Weights of a small transformer language model.
Architecture: LayerNorm before each block, biases, normalized queries and keys, attention and MLP in parallel.
Training: a variant of Muon for these matrices, 4365 steps.
MLP neurons of a small language model. Each row is named by its layer, matrix (up: input weights) and neuron, and shows model dimensions 48-143. Each number is 200 + 30 x the weight over its row's rms, rounded and kept within 0 to 999.
After each neuron's rows, "fires in" lists the words (lower case) most often at its 100 highest values on Wikipedia text that the model never trained on.

L2.up963,175,168,199,199,128,245,159,166,242,180,235,199,192,233,174,217,247,287,223,202,231,173,271,145,193,237,208,152,150,181,211,187,164,203,160,166,150,204,171,161,227,201,159,208,190,196,231,216,213,134,258,144,170,176,181,225,162,176,221,232,241,181,125,225,228,206,204,270,237,241,242,198,209,227,219,138,258,216,173,194,178,204,191,192,197,173,220,148,212,200,217,212,195,188,256,239
fires in: "came", "come", "politician", "died", "looking", "coming"

L7.up410,215,196,174,252,174,177,191,169,182,176,144,228,170,250,165,159,165,218,237,167,178,191,200,228,209,197,215,196,198,220,199,244,235,188,160,196,227,169,206,192,158,168,197,192,214,212,178,203,226,207,155,190,186,195,207,226,216,260,190,224,190,220,192,180,218,240,221,234,224,155,204,223,214,177,257,213,174,207,208,150,202,199,160,258,208,127,219,240,220,183,196,203,220,223,190,253
fires in: "before", "of", "to", "known", "early", "first"

L7.up1243,189,193,216,215,160,179,186,163,213,193,214,215,139,221,196,212,200,153,200,194,186,171,196,196,210,242,190,181,172,225,136,143,104,135,216,179,157,209,183,157,232,242,197,213,223,178,182,207,190,180,209,194,190,182,256,165,248,240,173,220,219,235,190,204,235,219,184,188,204,219,179,233,102,244,168,195,183,200,189,200,169,205,229,194,192,206,208,218,229,234,203,227,198,215,209,210
fires in: "they", "their", "a", "group", "them"

L7.up252,182,211,207,254,212,182,206,224,150,229,146,217,179,257,144,188,226,171,257,145,182,268,164,192,175,197,183,231,185,165,173,181,239,229,221,243,228,233,206,195,188,232,215,211,204,232,137,173,181,204,203,165,172,150,187,244,174,214,217,206,234,166,182,165,238,273,213,194,215,223,211,213,172,203,218,185,194,197,199,204,164,205,200,126,201,254,213,208,269,169,192,203,224,221,185,218
fires in: "a", "of", "after", "to", "an", "for"

L7.up1256,191,150,227,227,218,176,220,184,232,171,200,173,226,218,195,174,240,252,266,215,217,239,193,181,221,191,220,187,167,175,173,260,222,168,210,182,200,224,133,222,159,149,197,213,193,199,204,196,192,231,199,126,202,219,180,218,241,223,187,181,174,228,183,224,221,182,205,207,178,153,231,198,226,246,213,199,277,185,204,231,183,184,243,195,158,167,194,184,196,162,179,181,233,129,213,239
fires in: "and", "while", "as"

L7.up1509,176,198,215,161,194,227,209,231,253,242,209,169,182,184,202,165,185,263,192,243,181,227,154,237,235,181,196,229,196,214,209,219,218,217,201,223,208,232,240,220,187,192,186,220,222,251,176,167,258,205,166,197,228,167,175,170,245,214,175,224,167,179,195,166,182,221,171,174,278,180,219,192,196,193,142,234,219,164,241,203,215,179,230,232,170,207,191,234,149,210,152,227,243,226,236,200
fires in: "of", "to", "from", "as"

L5.up1258,172,171,207,263,207,173,249,209,225,220,212,158,184,181,215,219,256,238,222,199,224,230,220,216,247,245,204,238,191,183,177,204,212,190,167,212,191,208,195,204,181,168,165,171,228,184,223,215,206,191,203,157,186,206,161,254,241,195,203,203,235,183,195,155,194,244,209,208,206,209,210,165,217,257,235,184,269,170,244,189,221,182,188,186,187,198,195,175,258,200,143,162,216,200,198,206
fires in: "of", "for", "medal", "birth"

L5.up738,199,230,173,220,178,205,212,196,189,232,256,214,164,227,229,163,190,165,181,201,159,152,182,200,260,198,209,189,214,194,184,175,165,170,202,182,205,158,207,179,126,195,163,193,214,160,138,156,256,181,218,237,199,215,182,179,187,213,180,228,168,203,195,206,155,218,181,158,204,253,198,166,220,195,208,216,204,205,196,170,219,246,211,174,238,187,164,197,188,226,217,211,183,220,168,259
fires in: "to", "for", "2023", "final"

L5.up1048,198,236,209,184,190,216,235,216,204,186,200,210,173,132,225,204,198,200,158,269,173,213,202,194,176,191,180,231,236,204,203,184,201,245,195,215,209,226,198,278,203,211,191,174,179,185,194,192,255,242,195,227,257,205,195,210,180,226,196,173,187,191,135,202,195,208,198,207,221,251,224,213,228,213,200,236,206,155,184,123,235,203,246,259,178,181,206,258,212,165,192,201,199,216,192,155
fires in: "has", "to", "may", "from", "can", "could"

L5.up52,225,190,259,148,217,215,226,178,198,200,148,148,180,197,164,173,166,200,229,223,133,219,164,192,175,193,225,194,160,230,202,193,241,152,244,173,207,220,202,234,205,200,192,182,214,152,233,148,239,220,222,185,202,214,230,170,184,200,173,179,195,222,229,162,186,233,165,224,168,164,246,218,170,205,145,154,202,184,217,175,167,200,225,202,170,157,178,186,241,240,218,212,220,200,190,200
fires in: "as", "title"

L7.up1307,242,221,205,167,214,206,218,208,231,219,164,200,163,166,190,200,242,200,174,223,153,180,201,206,283,195,222,205,199,233,217,261,205,154,181,221,168,199,188,199,224,152,195,229,260,197,179,217,214,182,210,222,195,203,203,180,191,134,169,239,130,202,209,188,124,177,181,182,221,214,179,152,164,222,188,248,185,194,197,210,135,178,205,194,168,169,182,185,132,152,196,168,208,228,198,269
fires in: "of", "at", "for", "to", "named"

L5.up1238,280,227,147,245,244,192,194,208,160,189,175,166,137,238,194,190,201,174,166,215,213,183,215,183,212,171,179,182,187,206,226,262,243,220,172,242,228,229,213,180,207,180,208,195,196,218,213,215,159,252,169,212,152,235,172,241,162,152,159,212,189,224,155,198,163,233,212,206,199,202,197,188,191,210,236,203,208,210,190,176,207,161,207,239,194,169,162,202,245,190,218,218,223,181,183,184
fires in: "to", "after", "following", "of", "despite", "post"

L7.up958,230,176,203,178,202,154,231,224,153,174,211,176,196,193,211,220,254,227,244,196,140,193,214,237,261,130,207,231,171,195,197,212,200,178,185,144,211,187,226,244,159,177,190,195,173,191,169,241,184,170,219,184,187,132,182,181,255,163,155,264,200,232,169,162,196,197,240,205,165,232,128,241,162,182,195,169,166,208,211,204,190,233,215,168,207,169,196,201,197,180,226,214,198,198,200,288
fires in: "at", "of", "from", "attended"